MLP neurons of a small language model. Each row is named by its layer, matrix (up: input weights) and neuron, and shows model dimensions 112-207. Each number is 500 + 25 x the weight over its row's rms, rounded and kept within 0 to 999. Numbers have three digits each.
Before each neuron's rows, "fires on" lists the tokens most often at its 100 highest values on Wikipedia text that the model never trained on; "fires in" lists the words (lower case) most often at its 100 highest values on Wikipedia text that the model never trained on.

fires on: " as", " As", "As", " mon"
fires in: "as"
L10.up93:502453496465504513454488521570485462458537482507511521499497467503449477512482478461484514485557488479485497477548519494491516501447498478540495508486496486484501518495506471527465533487466497461510528476529539496505495493524513517481554461444504529462500527486507474481492510508474528509

fires on: " was", " were", " had", " club"
fires in: "was", "were", "had", "club"
L11.up664:492512504502508496464515520484528543501511522466521511496524496522503496509518476508482497524521479520557482496494531478495504503465500490466551506575515506501485537489502484500509483547549457491535501512490477534501485543500508521495493544472463523489515527538504513459467511498504476522

fires on: " He", " the", " and", " left", " his"
fires in: "he", "the", "and", "left", "his"
L10.up340:498509528519483474486486493529515440504499515512511530528552516511489537490563487523527531507516469490532478555480506524504488470525515441502474504461502480463478517534464523506485509485506506496507571555474493505466506514497524508506519476463520496523457526459487463505549479481532520479

fires on: " an", "An", " An", " ar"
fires in: "an"
L9.up161:461467547517461529473497503532500501466528482506558505479506497495501477530504476475508537482496491480535491506546498474510546516551511520493532517508490446481466505496528534518510518504443512521457506517485534506498507496530552503493493475504514530494483528505491516451510488547474531537

fires on: " one", " this", " This", " One", " That", "This"
fires in: "one", "this", "that"
L2.up768:561497486503526539468509482504509523468509530529532518486485465555472507512500498499490498552476503499495566489470510502478489481474546504520515484518510503485493503526503466511517502491492479511505502482519481478546497486476513478471474513467530546496458540479474488477517420550466429537

fires on: " various", " same", " different", " Independent", " All", " following"
fires in: "various", "same", "independent", "different", "following", "all"
L3.up1167:510444507512489524540497524513484524462509490558515502467491444504464492504485487464456528497494519516498490494526527503496509486517508510465513517541506505543557520489528460514441493442508477458553521479523489481509479532546519531552524512496465507527490534501448538531519464520507494550

fires on: " two", " of", "10", "ift", " three", "rest"
fires in: "two", "of", "10", "three", "fifth"
L2.up1193:516498496477503494501494509531455511464523466538471568496508469480495463501553479498518532534491459509471504483502516535511504498506486458530506498519535523507491512509549514475478489520487501469529515478494499498529508484512488500491489510510487496518536502497520490493525534517494455502

fires on: " and", " but", " as", " that", " because"
fires in: "and", "but", "that", "if", "because", "as"
L9.up363:491492480499503473507548482534534498475500480478492504512452517494467498488556481505508496529543484540527483493512507479449517489480516467491514497515508537457463519505496532465508483493533480489478500512497462477514502500491494511507521479522485541472494535507498475468519514487463514516

fires on: " to", " a", " of", " 1"
fires in: "to", "a", "1", "of"
L10.up981:525487472454515539511473559502453498470469497516504507493494517563484462525492490523499531527529480523483468515479519534514527506512524480488485499507537512486472514512518537480518525463503529528534450478507513444516532484441478497523478491442516475505497472500536492492496513556529541472

fires on: " November", " March", " June", " December", "ary"
fires in: "november", "march", "june", "february", "december", "january"
L2.up181:473532440467458511489485497501483467487504483503501475514469538476536482458516501517448510508510470554525485478506530516530519478540508519475508490475519492464482532491474452491508471474467463488501489469462453487464561506454491512528525482485497520492501463513452478478522457486512487518

fires on: " such", " These", " these", " His"
fires in: "such", "these", "his", "book"
L2.up45:487493495499483511537491514528488541487511497511462517501545497523508526517512494450477483518478497555502500490495499492495482499499479491529544518479524546483501507496494475517477512475470490472512516496511533483487506536493517511537517479503469528512526500524494507480505474523524515497

fires on: " many", " several", " two", " of", " various", " all"
fires in: "many", "several", "two", "of", "both", "various"
L3.up1093:492511496496508496495471548532477559466510469553521517493515442508469513530543499481476528553475471522516458501499495529511521488491482471521522527519505483480524522494481457498498512500496501470559519513496520505512474518539517508551533506501503479530525507485486522493535518541478447535

fires on: " between", " over", " for", " from", " on"
fires in: "between", "over", "for", "from", "on"
L10.up140:461482503470482491525455524505490470494513480531532488509489490508460460490472507486481516490553474537492520480517524430490515498516492519509521479439535460488497532523492487468501488474497498490511498514480485481528498512503471490532487495536505494494485520495540539499491474503453537512

fires on: "A", " to", " a", " A", " as"
fires in: "a", "to", "as"
L9.up105:557480488533512506497476497494441514468492514530503536448520494498468474474500483469486513550502492517474482541527487483425487489526538493499499498502503486489494490479500522457514532446486529499508500469521492494531537494480485495528516502484478457477489528510502500527514520523514480524

fires on: "In", " in", " per", " by", " to", " Per"
fires in: "in", "by", "to"
L3.up837:488455489494478521518511471480479510495531493527494512501492484521500489470477496429502488501482514525471476495537507479469492496501489548468513510550490518504512494456496513504479526478494502481541527462474477513522502484512513520527548480532502550515511534493460523490478503519511475511

fires on: " to", " from", "on", "From"
fires in: "to", "from", "since", "upon", "until"
L2.up1146:544477497511491530465497550518499503485546527505454508511442464472502481493527511496500481521478476470474477526463479498473532530495531509516503477547521481469479505512496484529479491485465515545526524480509502460506524540491511539478489454488507528535506524521469504472561470527496511533

fires on: " would", " now", "iac", " will", " should", " yet"
fires in: "would", "now", "will", "zodiac", "should", "yet"
L2.up659:518501480538495485495512510565515504488537509511529491545530517481494481484500472527495472519533498535537498479471501567545527499493491480508504515522521491476535529544496453547497491476496479503511517518495484482531507496471452492514533509505502534510512507529473513472524449526463537511

fires on: " This", " this", " whose", " every", " what", " which"
fires in: "this", "whose", "what", "which", "every", "how"
L3.up293:521457477502548492496518464532497481460475531508508494474508532531497469521492474490522460539499468487501506481486520481519572524469505520539516518503522520490500488505493492451502527462487487516530570512527524477522497490494499531526479471444471517508516546464500500499552501492539482486

fires on: " name", " of", " to", "l", "name", " date"
fires in: "name", "of", "to", "chapel"
L2.up1221:495517500497487526465457514505473458482447477462540505473482513538479519529502505514551468507491537516517498516489484506535551461480493526474500559518527485544515485467501529442517486506522492517457477563529518507527500498453483506491529479524537495468492495499463461477497483524510527470

fires on: " as", " As", " that", "As", " end"
fires in: "as", "that", "end"
L6.up593:483456481496490486491490495497486441465521440501510477484467558485504505515497486510498528540480487503479510470501504509501495524521504455501513505497516503475520488509491454512496482458522498480490503458512489505535549525514507477534531530489485503509511513547482463468505496456534534533

fires on: " of", " during", " up", " north", " out", "finals"
fires in: "of", "during", "north", "finals", "membrane", "round"
L3.up915:509482484457484536500495483494519482522527551524546457537500529504476492501518523502507473501532483536511496484481527544492466491537498487488510521494513521450481520510461446531481475504519500489527457485535528515544467523494509481511503472541479484467501434470543502487531512497480508487

fires on: " an", " ISBN", " Type", " O", " est", " des"
fires in: "an", "isbn", "type", "estradiol"
L10.up766:487479500507530524502524489473471491483531464533527475492524450485454498482517464477497478475495544501511521481538509450517531508508537486505504510510456524469469527486489522477497471491490474464454481532490499467466533482542483534483528498507480492517542477459504574471518479524513526522

fires on: " to", " not", " can", "t", "s"
fires in: "to", "not", "can", "t"
L10.up303:495475518530473493512517522482449483508499516536454489492525503538482507527500471517495525485514492481563497506483461525512500512557507444527502472477510460493501546512499467499496499494508482500490485523465534440518546541452489490489516502501478540469484472507454472514506476490494520491

fires on: " American", " University", " National", " United", "sy", "U"
fires in: "american", "university", "united", "national", "of", "some"
L3.up858:474506479488454510539507529480527512500525480509531491499450474468493472491442517519478505503515473526513484502498500466480530552506517485503531527497516526512513535503478544476483454453466471504528513493456487498577487468506490528550491511539549555525505497527501529485543519536515453500

fires on: " League", " on", " County", " north", " Cup", " in"
fires in: "on", "league", "county", "north", "in", "cup"
L3.up239:494540474467500509520493493499485503482497464500493505568460509497497492443489506489489507481504524528463465508463513492462500503536522461451517501518540440514503473521485456488495538525495477517468490492499480519573507479504498508535497499527499455489455513483437470507472514498499508507

fires on: " United", " Royal", " Grand", " France", " Western", " cor"
fires in: "united", "royal", "grand", "france", "western", "corona"
L3.up1117:494465506500444490515511546460526553490496503538516477449464464464526506490467489499478469488477429466500487481536534532513496463467530535488517526476477492462457539467485537501514481474498447537518470504447523502519502516475473511522486525483518484487519528486492550475553486474480534562

fires on: " an", " comp", " app", " am"
fires in: "an"
L9.up944:474510466489446509512504472510503472486478470489533520526456505512490482548482480490501519526546495500525495498529500480500521540503483502486514496517491493459465516475484503468469452470461416533495488528511500488502560501497489491469529495488451492505511549444497512450515501529524469505

fires on: " that", " feel", "s", " whether", " see", " know"
fires in: "that", "whether", "feelings", "learns"
L2.up984:515545498472518516570524470476473506514515506490494495546528507481478505531530498542520530516486486502538455478493523510422507468515507516443537471500463489447485527482515487525534495483502483513539513520506505523467474522492535505536501506496494515525451504454508457442505485530464503486

fires on: " an", " one", " One", "An"
fires in: "an", "one"
L11.up403:485511485498530551516483468488498516485542484463524493498504473503484485572455475488503501540507477550533454461486504504475496531509480491531492520489490489501503523492460485488520529469489490496559494499492492508482509489506531497520497489524484538484467541548464486545513515500464534478

fires on: " by", " in", " By", "Se", "G"
fires in: "by", "in", "group"
L10.up947:524481481503473494496502498532445535469529504559530509495465512561501497506517490453491517525504508493469490501535528473492517521510501521478513460521480495462464481509484528536500514491524539510524494487536491539515518488541487503502551492516465449495501490486488495473539491492479517524

fires on: " military", " Military", " Central", " of", " Eastern", " Northern"
fires in: "military", "eastern", "northern", "central", "of", "southern"
L3.up140:486451484510466499501487508488518462483509469500492484532496531474520467492478498472504487483512518495500467502469536504487531505522500518478500489489551495521475468546459501459506494510496483470535541523505534492488507481505462530536486491531524543505483496479447515476480498518494486510

fires on: " the", " is", " are", " if", " were"
fires in: "the", "is", "are", "if", "were"
L10.up583:512513496478523534430523503470494516483482520494485531494513498496516519501480472503492533497491471486533507484534503506453469530508489492484492473532463438488527523477458501510520541510503511515529464492480533532513484560495523470547530483478491501507507521521508507498542487467527469526

fires on: " of", " in", " to", " for", " on", " as"
fires in: "of", "in", "to", "for", "on"
L6.up542:509472498502511540523506504477474498499493512495546504538509521537477474459471488485492489507517488549458463483486483503454517521491503517505504454450488446497470513485500504508507505479520526524482515512502505484533504491462511516506481454520529518477539575497488500460489551480537548456

fires on: " by", "ant", " in", "ir", "ar", " By"
fires in: "by", "quantum", "in"
L3.up94:492446513522506519550448463474496488490460529503526491549484464545473419450491491507479508514507461526509492475517505548514500455488512515465476500489499497478476495466510495527459473485446516503530487512499465497520486505441523498478529460533502553506520480471472477469509491475492531512

fires on: " in", " to", "ly", " released", " out", " from"
fires in: "in", "to", "released", "out", "from", "into"
L9.up555:448505503518476533523531491531477537510547534514519481478531512502515520452521470489472534515481476493495485523496457499517536515466512471522523494498535460470480505553493508501493449516462494518471508524476471475467525487443470505493526509489537480444474534513494514491476444540473509534

fires on: " as", " As", "as", " en", " ac", "As"
fires in: "as"
L10.up1096:483516473491498504479493536528484486440465513540514500494524527542459509494471490453475489519502555493464536481503510493489540543476542486494490492508481504482516455494492508489499506472495473501512532507547512517527479483492488493507512499486501496489463533471504518470519452520483562493

fires on: " In", " By", " in", " Mar", " by", " Li"
fires in: "in", "by", "marathi", "yu", "li"
L3.up901:522484485519509528458487514512487464502477522499518479506463469503529485469482510458499530524498508493480511506545551527541511519528511501500473460528503482491498560480488458518488476510501502546561499496501499525516528543501529518483493495523494502497504464506494474480481477496477447516

fires on: " an", "An"
fires in: "an"
L10.up614:448475516486450560521532466477491511526482472509503480487467487490494481508504465499447519501477476506499491499516495470506515519510502500492520526513489526432503517489472573472506524506472483515511486499478493535497524473522498516497490515489520501481490500472517564486472485535514521527

fires on: " with", " and", " in", " of", " these", " are"
fires in: "with", "in", "and", "of", "these", "are"
L9.up1085:480486523549514492509509492494503490460508514553503468466495496527511491515544485474503518501489456511525527496500491535455528479497517468490505539461471462489474513497510485508561517474499531467548537496475479544506474493486513496539532506524479523492513501522487506518509479483511500490

fires on: " a"
fires in: "a"
L6.up134:489501474522536523464467498472440496473521486513490494467494505476444485486493500484483532543500547516504511478466468461499523526458548508493511485485479482500479468513466511500536488525460500520485526459488472478510516549512523498535505487444518488541494563519520480524500506516493531518

fires on: " made", "In", " to", " making", " for", "under"
fires in: "in", "made", "to", "making", "for", "among"
L2.up567:513495520485523505508494470495461485468462484543484494497477447531519520520518486519530473526502469496498487507469535511503551472480512527490497530557520518482516516483515468486506533466456496503525561502514486503464507492501505514498562465512523510512467516482468521495519509514492493502

fires on: " and", "I", " I"
fires in: "and", "i"
L9.up211:481486460502496519506496489538446573453466524502538499523493498510489467479537510492508444514528471514503506531537509533498541487507531444510487501530514478501434465557511509490537492489506528508493496502518502466487540500517502513523512505487479512496517539497463507491518501482448524499

fires on: " to", " November", " that"
fires in: "to", "november", "that", "mclaughlin", "however"
L2.up47:500496487490448548476516508533509443501480496518485528545514473511492492523468481521505496498513495512495487506516546532480492487494487558512527536518502461459501557500498440517505491522502467545537470462514475502533495442478489500517553472525501499490467515507456480511513506488508541504

fires on: " of", " to", " in", " into", "ly", "t"
fires in: "of", "to", "in", "into"
L3.up1000:525509489551530491496486525527447512472485480518539497484511519505497458506536477496495519548496501518499534501503518525486485492495497480455511489503501459470480505524476452473539483463487490495556498525524470494508503538532542508494505441483551485512458495491512494471476516544506483529

fires on: " is", " was", "ly", " be", " been"
fires in: "is", "was", "be", "been", "not", "being"
L10.up774:473544518477497517530508502535507500485499550513515511511528541464471533511498497517506481507512486498563471475517497514517511458489473512478524481526503472490508521501499513504518427547505491514485579518498534517498455532497501520477522500516546480449468561509475509517514494508520485501

fires on: " family", " daughter", " of", " children", " couple"
fires in: "family", "of", "children", "daughters", "daughter"
L3.up1224:562503501474483495484518528475490504493485456482530528523537487529471475447513510541510536504494484524519500513480532528479536519564521456505510498493506466535460539547487529517485476500497498517509532489484515495529456507492523508541486515490508525463493478508521500511490486569531480505

fires on: " can", " will", " may", " who", " would", " not"
fires in: "can", "will", "may", "who", "children", "would"
L9.up767:478494496519497483534522507530465498511495496542455530488499517533497514491485484483546487524516498540555503480453527544496531470507523472523525471515523502514505514468512497478507489501511470529529551521484486413485523474441502515511517495491535516449461499481458448501488485481470480514

fires on: " an", "An", " An", " En"
fires in: "an"
L10.up348:503511479468481480518495456499501518518503471500547520455517457525467460530498461472472535520510492465506514487500475488512520533490567510522502474491490494531462475490498568479466533470467532485499503526478499509507496468549491485488524512505516510507476546497505561521535489504526513487

fires on: " the", " before", " that", " first", " which", " Moh"
fires in: "the", "before", "that", "1", "first", "which"
L6.up707:519491463462519520512500509499501494489470534538495496486473525498471496524478491502476559531545504499499543496464539481454469501503525521525511459519491534536501503511447507519525524451494503466500499513516457491497470473488524505471504492484439547515530495496504494509494455484485455534

fires on: " at", " At"
fires in: "at"
L10.up127:505485471537493523539488524479488455485527524550479490509493511501541446505486488489506509466462485490499532495544517539474536492518506473547531496544478502434497496514486500476530512496558528492505506545504515489542506469498540532522498490505533513484522476506473477465533514514542495498

fires on: " of"
fires in: "of"
L3.up991:537466465515456525553493499488475473465517483519552503506441502461478507497490502477467488528531459534510495523462508471509508515548529499487510494472479487488496508547487505497500480490478496501517493488533525484504528495497484520544474477472497479503461476525490513516514510516512523537

fires on: " As", " co", " p", " as", " so"
fires in: "as", "so", "p", "drago", "chemical"
L2.up288:503467492511503538483493496562502483468551523520492476527492520505470488501506508522522483525526530477456490529459519451523519580503522430496474501462494512432510499486509486516524476499519474502513556461459493506481488527554489522508477480451472496525497511500505479481484508474495482516

fires on: " these", " Tr", "Wh", " two", " These", " three"
fires in: "these", "two", "white", "three", "true", "truck"
L3.up63:472485472510481500493485487537460521477493515490474536451527520512516473545497496466486535502492480535497512460485499490475542475490494456542525492491527487490493517514488470474515496491489492487532506492430493469530518515474509523538474489453456502545558536510495490511512437445486497519

fires on: " between", " both", " of", " were", " are"
fires in: "between", "both", "of", "were", "are"
L2.up249:456468508445506494479495512483455479495483488556503460503518515484503468459501489496484497500514454513514483506490506539452484528515490509523540486498507454518462505546487511519496468538522502524523499477473518468488506528488495509509502477514509489459527491490500472546510483496491482507

fires on: " his", " a", " was", " of", " in", " were"
fires in: "his", "a", "was", "of", "in", "were"
L9.up300:528495539522484489508463459529491501484510520478473474534481514447471487489505511506442495527498452487504518518516496486485479515501502479506511491539505462494491524494488491469502496526487503469534499501524497483517443482498516487509521493470493494503518531486511542522464526515499508515

fires on: " to", " of", " into", " from"
fires in: "to", "of", "into", "from"
L2.up719:503508486512445541516482503489516502491537523497508489484503541487506490489462479528498474473540472550527457521500517528512486507527547507460533451519540501484477492537442516482506477496459479523515478501506487459476485479504463521548499453548541543492484516530477514506509494544503522460

fires on: " of", " near", " present", " at", " see"
fires in: "of", "near", "at", "present", "on", "married"
L3.up1097:542516516502502525521486474474495484471465512501505486483518490514519471487518494529492454480504504515511498472500534544515544493509533470494493507497478484494504497494508513535481524496519478478523499504527481497530445472500503495561511499514528523490536531481453490447491457497497498483

fires on: " a", " Country", "A", " were", "1", " are"
fires in: "a", "country", "1", "were", "are"
L9.up828:517497491564504522532500562540489522475505437517507510464504511526465444510485474504471552548520462491513469482521480497489493498469502489547516475451506502522525517529497548493520513490455467469512490516493420481498490527475491503488508547476500461496510513500525530479533500539490481532

fires on: " in", " Act", " of", " since", " January", "In"
fires in: "in", "act", "since", "of", "january"
L2.up1213:491482472494503550515506514520511513496474485506503478470543473495457537468484494526475426502553507498493467504486499460478465523512527528475500429500495492455490490446483485506455517510483481516568476462504527510483509492523504485542492502556496521498517525486490453545482489523476510462

fires on: " an", " An", "An"
fires in: "an"
L11.up1157:465502507476466472498504471503506479425511489487554520516558471496480488550543505472525546471478467486505470487482460442514504489546510472524523514485500518515507492526484541458511503492476514517473510517505531527520536489548482496495490501475483498531486488527530499508516530522511501524

fires on: " in", " since", " from", " of"
fires in: "in", "from", "since", "between", "of"
L10.up990:472472488483481532530445516519481489476513473522495480480549500522510468472510509467471498521487477477479503486520524516474525503501481484511515465485555502471496481511534490429507496470494476490547449468487516508500468469504504468528511432531511501500502523502483441469486433456536505503

fires on: " which", " that", " who", " whose", " whom"
fires in: "which", "that", "who", "whose", "whom"
L2.up1017:517506504505519507530530509503479499483502549521485507484488483535481511537495511516495511532530511557525469476519526494449510458504490501516538495493498481461446548489483512491498472499520469451511538493498500505481466482471519513545500511478489513489485556459471501489504488484509476508

fires on: " an", " each", " every", " per", " vol"
fires in: "an", "each", "every"
L10.up1166:474476477521427504530492481536534467453496488490496531452483499492508468518507486503477521498512474479485517475521498451500535544497486467527527516514504523447506487501475489423475487451471449525508483474506499487564513509528534516504523475535492496515515508485506501476511514512488513506

fires on: " during", " in", " 0"
fires in: "during", "in", "0", "north"
L3.up1256:525560462490509503526476535487471482505533497523533470509439519519487463496519497529479503538516475522488490484439490557496504486506497469482511471510508507438481496497534462499541485434544458536518498480500456487519499494491507489513440530536501497529489489522521489455508444497499500516

fires on: " an", " North", " am", " United", " South"
fires in: "an", "north", "south", "united"
L11.up576:509479478487465453515504492495484509477508503513536463478484450503495481554490482508537483527526512513459459508515538477508493543483519514511518507505485503495498494519491498457469482452480458511499519483512493506464500513501469505473520484530577537493461516537484517485502510524508487544

fires on: " to", " would"
fires in: "to", "would"
L10.up679:506507489458449531505481505504472483463485499480482509489511496503475467527489486496548511495505495571497531488494507532484534479515509534508503526506520516467442545509500462467505514503485490522528504541510488496493505459431526489504521472524525548475484485501474475439488471478488547548

fires on: " August", " November", " June", " July", " March", " December"
fires in: "august", "june", "november", "march", "july", "december"
L3.up470:483543477495514536503467489513519509484487501511501480561508520511489472464513507479478492501504473502477532487491485480487543500472532516503513451483517469451474514540530460508506471527502486475512454450459490502500503471492534493514512441530529532518477496493488470494504458456504534483

fires on: " many", " of", " several", " various"
fires in: "many", "of", "several", "various"
L6.up991:502468475491495491531491525521482501464526488537504506536556492468490508524531490444509520506502481497487466466470501510503495515494508485511515551518481508504511523506506450506512495484495474511549520497459526493470466454508499480519502478467480487541543512544488511521531531492476458510

fires on: " on", " On", "On"
fires in: "on"
L9.up148:489525486518477527481414523487525502528502555511515486496501487459515504470515468494512501509451506531512480508558500549505534443501508536502541505496499476483490463459493485517499532473504476500501534470514485500534485486556556505518530476522522505462478503534512491470507489472508536504

fires on: " at", " At", "At"
fires in: "at", "athens"
L11.up653:497461438544522552498477453514492504488507515541516463512500498494454504518416481538532493474508498500493461473534466555449515537482504487553474479495499499479517511482524501488504545476499490500502483508527472518534530502516483484512476485497511478501524485503495484500521511545511500502

fires on: " a", " A", "A"
fires in: "a"
L11.up1271:532518479522495521498446520479495498474450482484528494476521473502469449482509492474494515555573528510506470479483496503544464506500516503483509493493540496531486507477489527508524498524523517541543450489472520499505516502508503549500498511462508483502523531504524521505480509488514519482

fires on: " and", " dis", " be", " he"
fires in: "and", "be", "he"
L9.up1123:467482525482510481497523495503502496475517507525448478504506506537498515458529481526526453523518465523491531492487547488442537508513507432513500484514554522434459493469487476528521509535450485547499523486527493494500523482515497513544493457499507484497511545506501488466499518514483499541

fires on: " an", " The", " An"
fires in: "an"
L10.up929:451501495524434484483495509510491527481540516534558472527502461506487527529510481527514509505503494511503502493476529459488531494515515502528575523519497518468459450500490498510493478481481541526481514506496473500507519507506479555470541489472506496505481552514551524517484452490510521530

fires on: " for", " through", " of"
fires in: "for", "through", "of"
L9.up31:522488490527491524521465485513532542451445481528537490499503493523503519511531488524514523528537443519494499482502557483508481529501507507467506490479504495469448547497502518509534490475526514504517521576536530507570468519530465501484516464510494486461507478535506528450475490542539529509

fires on: " to", " and", " a", " the", " by"
fires in: "to", "and", "a", "the", "by"
L3.up378:529506513506513502540493508490522479476494511501522518477518489504505482486483490474505500494521493494497466499468485503481489506515537455528521504553523480486539508508445507502483458507509528477506510535482483450503468507551507564539530502460490571549508508470507546480532495491493529480